Weights of a small transformer language model.
Training: a variant of Adam for these matrices, 158M tokens, 9638 steps.
MLP neurons of a small language model. Each row is named by its layer, matrix (gate and up: input weights) and neuron, and shows model dimensions 64-191. Each number is 500 + 25 x the weight over its row's rms, rounded and kept within 0 to 999. Numbers have three digits each. A neuron's up and down rows have the sign that makes its largest values positive.
A block is one neuron, or neurons of one layer that tend to fire together. After each block is what it responds to, as a language model described it from the Wikipedia text at the highest values.

L4.gate448:512509478520481480551515519511549514501491524498469506516531524522504536529530516462486505513527465451477439517461526476505483486504500516543522480517501489552448466499517499486454461509518512483519447494504517513459469481509529504493532473510466482536476497480545506503491482482497518511488528504510532517487502502473519486511494494502480513485514459498519508518524470477509468479488
L4.up448:499507471518473506482475523490529473504486447487512483536535479447515525456514510495491553499512529519428496470507493518487511471434467533473496474465486514509492479479465497538554485503529523483522521460451496516509526503483506480532477473461491505492488488516513510518495504508472515490505502511482480476522531476484541491493525446493517493532512455467509534509464519487495484446529
L4.gate494:487484461469459502499459480501468494529471476486477504528484497492521480474544491469512539552507486451476484515445511501510533498484551545517520492523507499526509519516508482537491493490498472510504467531535565494455527474511465508522499496470471481480538507519463498491505477466499507505492497527567475500539546508494482468475481495526499512452480458543499489534464492476516491496508
L4.up494:516517480572523495516533505500490519476500500483483471521470525503506521541517526508437490529525501479491482485476510491526503459491481506517480476481505511540549480461544506503493507518518512471486483520502542482510521498503526507559527537465526501525490524502482495486505446479525554511494455537467523506487495466470486496469499447496474508495448508486536520528516500513527503488505
Description: Middle pieces of split words, mostly verbs whose ending follows, such as cons-id-ered, invol-ved and c-red-ited; also "under" before ages, "by" after passives.

L6.gate72:526527518476493530530462465497486496520537492529506464535453512519500511517496409528543473483467479508535484500537491499486532519465507497472501528488513512530465520489515487493456496580486484536531484500496461500486493507464466520496514512473505535554475509469486533504502501478516508489510478507531486507527490554510524541477508504519528524458487542509450520516482489474490503467526
L6.up72:502477524484504501513501506573531505507523547492473481474545482522493492540475498510509491526489533493460425512547487509546500451532526488499479543498446503505524492481542495456508482506500501470483477502523483552505487459511517497461487537544465493500489463472503488454473469506514528488562491549514529499509484513517505465482510496500495495521517515501524484499469507503514497506508
L6.gate109:533471497508478521504505510465503507506423477525496476521515527509460518502509488488485485514505470496501467524473504451506483508486514508528458472501457427519493494518492463515480478481526535470530471517479481467488486466481492476505534504495498523518497497541520514535521522513513481472524493530525471525448501523518490498521512530506485542471482467475476535506506475462488496470486
L6.up109:502496496518523555515512536480484521540496521501508476508505510543521519475504498496513425517503484512510457518509491571543519514550460490489499484475471452474510534472509465508499525525535521476537441488495489478511505507505478496515495493480553523494473506497502499506477506502523496476513540543503468522480505506459515536502461488470518517451481503476477509478491530490499490475518
L6.gate228:479489497469497476537491493461483472497481528513544487517459502519491490510510526504465517476473458488454497507506516508449472472466515492503529491470510516523506504533442466505498485521528483545458511497494474505510501477506514495471511503495525538529493468520536543485423505494496536512487434447501490564537540479522504497498468513519482487495520522503502461500503502504511498529459
L6.up228:441515515500474460483496465553531474487502516516524464471500509561524506489514515487493527465511511496508512484503483538491464473467530479465478525529519548528471497489541519505480462517494458467514488493475481506510514496474494478496517501483493503494481510469523482501534472488463459504548502504524505519492497491505484490529516529493501499504464494546541475475499486488521534487484
L6.gate373:505501506458521485485537499481499464484459512519482514513456482513512510553516484481467498523536467488525469538504524463514486458448499539509498488529533479499530494504498526521476468535543503484511519551524476502512478549464524531513511517507520529504513477505521541482491495491502529473500491501473524501525511497529569522513506514506444528479500519469521523576484515473510472521500
L6.up373:456488521508528504486478488468513510473452521522486519517499526504494520508498497514474487527490476488488467532535512495507500462519529458500497496528527503489540506503445477514486513466500476495503462542476497510446488508481514482494483463506464486527490470533524464499509498531516487477551454488467484464504482565490502516467518525499528484466508501457555503512535492516483525491482
L6.gate430:479437498474473462487459481502501497538501484471510447499512481522524523489478466526535515500537496504479513467530478475509510515495559491469530518492456507506527519495508471484487459508521520505501455498541511537501498483448544487468520456503458480514495497486491502476496480513529541485543489489503492477457500548520491519513552525501470518471524529493510476496478501481490536440511
L6.up430:523497516514504520472488497508481491492524479488510515504533554509495542506449494505494523510505478468511506480465505517477502470528498531492459494514513511501537501459469485479498496475524469521496480480496488514479465509533528503505503499502499495553474483514514514534495418482481525470489461424545515466437496514499529536519503489464549514488502530524518511511517447480477524507527
L6.gate468:492414504498549477513513505473557484501498525520499470491476526515520516524506497519479476485487490480461533504557535485508460484468511488491562485484499507512514492510524488533495526486505524488530505514526486497510514530508500485485532495499488516471533470513474489482499516504515498483503444478505511516463522513480470477480497514491472427467495465470557511543490510518517512564506
L6.up468:530507504517520491510518497534501523532453492506509511510514510517482490479545452445502528498443490512501497543519538452477515487501502490463494514480479504469532475487505497486480514502509555519457431510522505553508518500479510537493485504531510488493496485510512553503504494495509494505521489521474470496515514574471510484509515549507475513502556503517537535510479491478506550523552
L6.gate487:461491518459551492518486510449511476479489496487487455528485476485506510503493519479510500510493478535485455534500482553505501493503525472533514511510527536480510498505522479482529494510512515541487515506510509483501494502498531515467545501490529480489499474503482535497437481491534509474529452519461461503480478526493462496533495469556494563486471500478511488513488488525497486520490
L6.up487:486480490498511514497472520471539516506493567469521479522505463476549512491495512488542499471525487487507478503465482495494494500520518516492509482512514545558522523508493488505499486462541506537511490485535495508475541503512484540523479508482498530444502489500543499511473504490515503497514482501445487488475566486546457529505517519516469506489456466464490500529508529470506516475507
L6.gate503:504469476488461494500438493442501494489474522488477462544470523508499544492520448511555508484531505528482526491539482509497496485502498458533515485483523465477493556519498456513500537560476555521504521516484468534483498547511518500506491455525490470476474488523484515500502543453494494475475496530475504527477495537539540518495569497475494487441519489474520530466499474465480517521509
L6.up503:488544504475511488476477471493484484481467516496554536519534489506494532503491456476493518557517477512503489504519454506516508487454523542444481483458475512485466565522502511505493519522484541509534465485480452484521515520477509540467492515507534493477503531519467497486507502542487507536473548512534538477491518476534520531469493470460503526496488497486462514492460477481500458511510
Description: Final word pieces completing country, nationality, language or state names split into tokens, such as Span-ish, Fren-ch, Pakist-an, Pennsylvan-ia.

L6.gate29:545462495493468490504513485496507477484505462514491509521544534497507545480476484462487524533466470485505533488533508488491529483519510528492514462503506459495463529485493481532439452472534509539476516539525492492493472455493538504538474507566479538472494547542520493506499466467468490474514511519530490540516528515502529479505491498495461509502530510500490455502475517484453561488527
L6.up29:487478424518528541497533507488527480500504502477473516487598484518524469465501478502540480483492482505488514500480517495466469501516530511531507532517494529492507492470468510468518499485542502536472547517499521507514503533481526547522519512537543481491501447523491480546458475505504497514510488474527494526517487509480509468443497491506503484476517510515472490480509471539460507475464
L6.gate58:482513505504483523501533488486529565517482522497469478499510526542500493511505476531510497461530486500492445463460529514506524488500499499513514473498492491467518458526484497501478499500497550528490431494466509529486512462510506522498475475466501489505446511506502470480542541491457514510503454492509527502503497545459490536450490491547504519548540498470485490483508503483505515506478
L6.up58:480517504512515510492537507509508484533582500532495488491497518480543496509519479471498501512488532509525528468541452514504514487528477481499514463535492516529478490522462502528457441505534492499460474509478437466480488479508496494498470486468511556515498518517484497518495511457527507528490504501529518455501506510507510454552458480480506502524486490571496486519486491550529507503508
L6.gate136:544491557464525501484484513514495529493470517483508503529548515540507534526476522538456491500447488517522482517508522476488511499509495523497485479509527507497512491495453479509500476516477486505492511493489514457460490462491488505497484505517515518551494515501496485529463461500523554524502460469527527567500483489566492532532513456508492509491528522503530475509530510481484513536542
L6.up136:504524509518500491461503506471487538486499463507511537493491520536512506528469514508504511531466472472502456512526500486488507485530490490510492485516512505505488516475489497454522484525482457536534481499473492492469546541498527532522484530487519505514470473541523495547502550499503461427524466476503504521494535477478500526457548510510523474506469476511513552497513486504474549488508
L6.gate141:456479528507512481491488491515547470491498496521498493460517511511502472502470486510495492488469508508503465510507512517528518528459508487562494486466531470494471513448493491541458505478484496502478531533510437482487537541488536475500505500521497488505527479530500552466497492493512520497492477485512478508551466477492501503479534499541524539516471484533507505578493471505493545500454
L6.up141:495481521513522482516478457481538499512504486506547508529548509510507513463471484493468506517490501521495474523507502497538495511492506527522540536513511467547479487481459517468462481512504499506502503532498471474464487532470486525507485537447508488512475506454505508508516487506486476502501520483463487470528482481494471519527508478436488507496493512470446501484448540514469512460508
L6.gate156:534482507477494486520474513475513483495500555488531483483533511528431512458468456491500478503502507501475507509510493512483525474475571509494504503487492456504455498541498470517457446521490493512523524524486514448460499473511495495497524488551451520503501461548499498535513497488488522512508458511545494489504523545502521487489504493488452454489507521527503516541478510473466501524490
L6.up156:490515519513489520478471530491498494538500498486485524459523485527493429488453477490489482540497541519487488541498489535422491525499524490510486473492462518496489525522482471509484472530516498498498514501467493488503497500488534544499512528500496540499487508524501468524524515464500500492495459534530524490484486483454514472496506527495494441500520534513506558510508464525498521536513
L6.gate422:492499488452470458493465491527509492489508493500466515519486502530513506499515503502477539532481537489485537519479540478463497512469476492511490523507479496557462500520499515547519510504532529443499489483504525483496468465517499479533517506476473486487457521542495462501522462462503506530484493545493519535489485481492499479498485477506488493450505493513504493491527491488469499440500
L6.up422:471482506496468487516474520502456509499511506488507536515518506516545522483500447504512481507458467515511504486505495494480491492452522532467496486502496522475562525502531521495494474481528488452501522499516510481513515460545452516503481520519452498477520511496464477488512507484486522485507504502514529480522497474508466527472475497455487522472520532455480547535528504478546514535529
L6.gate437:472484499489484467505530533496505516502514526484509462516519517510536533495515533514505465491518468508548526475462521498434519489513547485474476502474512474511491528501501476511478470472511561528496448507477528466514506464504563493506521473537490502460491502514498519518474504498523512445466530464502481558543487494481499487501489481533455489520502485494503496513480519518502492500497
L6.up437:523534498531530515473470489488501546510503465480497475473505468478513467477514482504479461529474518474524528449519490457515493444524519529481499526467506505514505544503470508520509502516513502501478492504520429459537536460451501509493457491482500497488470540529484520558524535517494485485507525486489509491469487477517533502496493467516453462493481463483465512464477483486478514482530
L6.gate558:522521498481473490536486526473540506501490482495472482510533511498482474503497480499470467461471516529528474492493528511474517488519504504506497501484509503491482517481480477552464487533541480530421508493479490498495454479484473487486490462518513461491478491503492481479450437482516464499470531466474500584520488515517514481515460434508470509500509529516457503465543487496454447536487
L6.up558:529469483522471499489518513505486558466519500492528529546509479527524490552564468498545460518525499493521517489502485481514510484469545502458529511498488527508496466507522459525516484513484516494474505533518522501488499481496483541535473561490525554487458483528515486516484521545494506484479494480466519485534506478505527524502465527509526499490485480514504512471500494507518485456503
Description: Mostly the word under, as preposition or word start (underground, understand, under his command), plus mid-word pieces like Tenn|ess|ee, l|arg|er, into|xicated.

L2.gate152:497499512500513510504526483463497530528497511512487517471500461465497560530504470516534526514520451497504516507525478525512534518474473521506483470508534512461475493520442487523537533546485518511507503484514515477511518462548482489496517455471506437536462481534503502494517506488534514466502489525488499523524457513488478457470499476458509530474487571500476469536564473538519514499505
L2.up152:507468514540556475480503523480460483531482501541482477508511477487505535493476470484501474503511509492520517507506504530521541541472478537497485536511523493483486501484519499511519486530498496545529580526521493461498485493526472484472475515534518465502509475521510507502510473453511513493498511508521515507486529453497513499525524533472491436517467505510463453516511480521527486498508
L2.gate196:503515494464514475504500505481495561517483504540513477454484489485517492516466477441485489507480500485513498479531469488518544533444549488466480471499497517485526516535484520537523490507560505481522531499526493480518496529495502486441500499517527450497462476525463491438498467487518524501489511523469500500521488487495464482546478469461467532498538498480539517528530518476508472489519
L2.up196:484469475495529487465503527483492478507539525475497494516492523501485478516468534493500464503456447499468478544492466457473518539471506517533495500534512485451539475467540469490486470496468470548498489527528499511488538508501499508500524484518540536499529508515507541517499490464458499528542508525482494518485520505467488521503488518487509515526470494513486478509502460514507492474504
L2.gate494:527507513484497485527507493519569500554481502519501492492433529484487509548489483497497495509496484432488524496565506508517477556486500490533456490501507462471453466475527488512507471490522466534478493542543540512495485513511501502493505479528533483451524513527526493486470536451512482498533527478517505543493471496437499474548512514497508530503490492518496464502493480510498507494539
L2.up494:479503544475504489516481499496498570466503485476530535500494493476518470479505479526461535535508486489504463488489501503530493525515524543426443436504508491518480463507503479512490475504490495521522543445472506512488487514510512520471505484488445542517494522475477477487460529497510479494476484486567497494532504489507460523457482471543469476528504537488534483474492522521493480496489
L2.gate502:466469472483526492508501493444489559519528516536473527547520465476522555486455507513540492524506471517500466529528473491541524543498514509501495486494506537445515466515515464524477501494508522535513533507520503506511531520510477469506498518522539505489518499545475512483525475467485488513505499485512448512546464511476484508485499515526493558509477535532541485483508497523531478480469
L2.up502:530502523518480490511549476491461493542457481511449490503505534451515527458490503493486520499528517508483511448531544535506530504492498455517488487493515524509459500513481520527495540496486488508481523480518492457526488459461489504450550428514489515564486528476531508491500512498540530502507534547525488531506499511468472509474487543474490520494512504530529531521486499513479497547461
Description: Single first-letter tokens of a word split from its rest, mostly n, after an opening parenthesis, hyphen, quote or heading, e.g. (née, (now, x-New.

L4.gate57:461507468481474450467517492528484526513511527488470489503509508562515524469482554519505503504478508498495485471494462471510467447492539493478553549498517498475494510506509494520519486497556489479520516509517454507500496543544547504527501490484539500507520493542483527504489438457517513507500474502490449500520523515514496517498508481456498487458488574538493462463493509542492456510474
L4.up57:513537495530446522511510539504504524541495503521503504511499474505486480516488498435473492504513488481478498540528509464516483487485535524495495483472512504503481483465533505488488490495519462489481457494522506547501505488513508471489483572467516513522449470456529509516485511520466485515467498446431496528501551489524515519502565523476512485477504491520526509464516524513497502511505
L4.gate114:459499566461500462475495491461446527470485555468510501503489504524514529498468497517515506469489457502504528527515511506504454471480513489508529505495528501522473483480485466511504504513475545523542444541522512512482519524505539459530548479550544548545495513530455539465476495520505518510511489511499495506522493505502535514532536497467500506465489512496475501512527519513472483541506
L4.up114:510517468543502528496496500510543506525493528511489556487528473531497548449507511487526507502524495480506521520491518531468467456436503503487476489503481488486521474503535498516513483514554497496500483515525510484518491510513500535501467497552514465484468491534494526514489440531526509523494498524516476472495515506514511521498524560522475541496499506502514514476508521497549470488506
Description: Final piece completing a predictable word or name, strongest on the period of "U.S." before Office, Open Cup, President; also States, Europe-an, F-ren-ch.

L2.gate17:493538518474508502476460480524501521450478521497521545498445493480495486493482484511527492521446504455486506484506532485485539494498516468512498492500515517486517468443526509510528504516557509468518481453518481501528496492514437460516519457531526521518479499532515490448490469479506492494488509468526477528497530496516494524519499480526514456507539527515552522492498480452499499549479
L2.up17:512518478533507484516491526534446470503482469504507480478538563505510525515464441509487511484509496462493474490494519482481538491506506541563519524510444540474481497505539466495473504484445543480509547490496517479460486534491517515503497459494496486487514502466551473507486503486483516508469455481472506482496483526524524509487491464526445452474471509450492480473547492491507513510482
L2.gate30:495492497495484472503515514558511508494463459493534488542524468471474551521517500512485537494471459515498504492484508470529492504489497483530467481485482501509451566456533469535475484505501446512490505530515494502460465498554534510474504499490541449500512437501480509507492508494473488486479487490520555525508539499488482524537461489498468482484476489470458512499470493515476515547481
L2.up30:454487509487505527510480455515488504526480488483537517454510500517536477487522510514484541508499498462520470506506480486517517522527519476464494506488525498477492486505519494512521512531563529505523509508471506473547525490493512510525503524486471485505513510488440490511499476515510474476508477522555515539514470468527488535503497536507518502514472524504531464495473510476489490488523
L2.gate169:535493485500493529541519507523526504475497461487552492502512498505506490508485473490445508526477484490468482495514513522459533481519493438485497494515496491516482475501520488523456542503537529542564492517520503503540495517508523498514522498489520526522511505517521524520485499521519542477552472501486506520540510522499540478468510528486505484454513522493523510499499486473486568487451
L2.up169:481460449515505482487492487475448495528490499521474509506477468513492496514459517558486501488440479507534508532473485508499503454512481536484432488507498459474505519476539497469432515494540456459548526485516537473458522494532504500483509485522482467471507512547485504542498488510534535534463503467479479498513490521533516513480516481523539445503479490455483515455501529523458491521509
L2.gate320:501534479461511518479501526521524516506519474501565457536502541524512474491512490523493511420469538497469502502499475520499509491502480512506497482468459477465492497494528489522470470525506477503543537514480510494473525511503529475523537459487493506479455482518529510460481523487534505476565504504513527500480542518491524497502453520510490470473496484485512523486461476469433527495489
L2.up320:495506508471496480501473504504441491453478480474508477549478480480509505518484482519495485517475516524445490491508530457523486492486517480492517510472465531515486488497493509521487523477504495459513532485505496526531482489493475522442489460485523491518514475485511467485505434493533510522483479516522494484470480504495543526473497481516556525502493499490567494497549516526461458558470
Description: Short word-piece fragments completing a common word already begun, especially -ed endings and inner pieces like it, e, l: Her-it-age, dep-l-oyed, includ-ed.

L2.gate84:513509502485474486488511469486484491547488478502533479498499558497520486499496496471492478517469457508505512440505479487512529463451510494475512479517492476491499488488505483474484501502561528496499484538471486536518519505471526520475542496490492475495478515508523546519475553514493496433493450530462448500502489576521512482512458518500544485456524507449520474493505487481506518465473
L2.up84:534515460463492457469486518503528501471486485502551497489499474491507480530533517502518487495532454504517476485496526513480483452529475495530520504520511498476495539515516509448503495534530520481457456494477480543493503498524499460485521493516523495512486501488511518493557486474483511482505513474516456454471510536511512461493486513514512563536497493471525500495488518511515466484482
L2.gate97:501520504524493539470512490476522537548511511523499485507510498490566487533497478479557531525484463486503477484510489476521529489476542494501485491493518486468501461473513501502481508506512507495495480505492458454494555517460473507520482471499512518507436530541483507510504537488501499489517486522552449519454524499514495505536434503504469490460479479493525522461479456506493510523506
L2.up97:499520508538476510478492457480523490515533483469458513500547470518534503474525478497537489502501453483470481511487509525494500513474513492467512465523503508533546540532466498529515482532497500493472470476512454562535496499495474519511526474489506450511494517531509544505498547477523523476509479515459510464498460552534513527517501507498518523475492477508528513547449517523521463460485
L2.gate127:456473541503462519529490500503499538505494508470510478496486534495500476509501497515490481474527464449481541512531510449510500490497525543497495487491534491485529453454490466490528487493542514488524459520505489467526479510480512509476536495498537482547459469460484509547536533506479492474519503489507495556461543540458506519539479537509499467487461530488486518475498519471474472539517
L2.up127:503520507433470490487519482505499489500521501532476470476470475511486490481534492479481533519500474462494533456509507476468484498495523510519488498479476462472496510520497493531532490474502530542449508505538500535517496471532481530538485492477528511512495482505518512517493491533506557484440542570500531541471488471483515498542483521457507509449528565471512534552505493537505455514485
L2.gate475:503461537511462467490535498472515510531487454479559511522514526512533501496532518481518459490486496482467514483528520519519513495472522518468506490478464506494459543539491495494536473478549497564501480503497516500511517513490563493499519490499509486505487497534491486475507535486457494483552435527512506556489451508495493482481507506508516482529467488490543493491503509476510523477469
L2.up475:485492526486505486452509547502582539483543489479522498495488468511512510470502453468543511533517494554520523512463477504495539468471480487525493500537483467521531491476469512463506497482508516499498507492462471530531465494528487500551499477513505507500466513497486528494511515501528494453555480531506525502528507514516502500454511526539498454510494498525534488503550517500508497504486
Description: Final suffix piece completing a multi-token word, mostly agent or person nouns such as politic-ian, football-ers, direct-ors, music-ian.

L4.gate170:448483485514496530483526482493462498558505488478531523544532524497537508518489481495467505528477498500519518449538486562479502498465532501502480456480517483462515460469523469519495525501494512470504494509531470478507506473496518501513525546517448513483501474510495520535450487520444524455471486525492492483472478524458537489498452528499493467453484553507505504465499491496497491507525
L4.up170:537467458532517514482487524456526488487492539517484475446497481501491515509516530484561533502566526469511511550510503513454494478525519537523491493506500513526489523502489546531497491482508474526481487552436504462505465453458494491503501490512496502500493509520472467479533493488498509536508470477507487490471463513521506471481483489533449449456513488529497487535492513535497473525544
L4.gate571:448488496512499463502509510523488544529485506487528515511508516484509558450492478494518539513538459476479499522489515504467493504468513522511511492495500480485520487526478498544517458548509463505526505554485532494501514476493538487469508514505504460489485501498530512502523470445527520479563484510497428503447472496505480487513544489536510504514488519534502463505552506505494456486537
L4.up571:531529508497545531492484513454522475504448492475530484514481494484498500489497465506523526507532507485503529498470517496443487543483458512488501485494499472531480517501472507485518525465475529481525482451495522464493462537460526486552543494506483511516514499504498482520489477486561456492469480499538514523474503541475493450492480489477490497539558478515489494507512554540476499506495
Description: Second word-piece right after a short capitalized opening fragment, as in C|and|idate, C|ard|iff, Sc|ient|ific, Sc|ot|land, C|E|ST.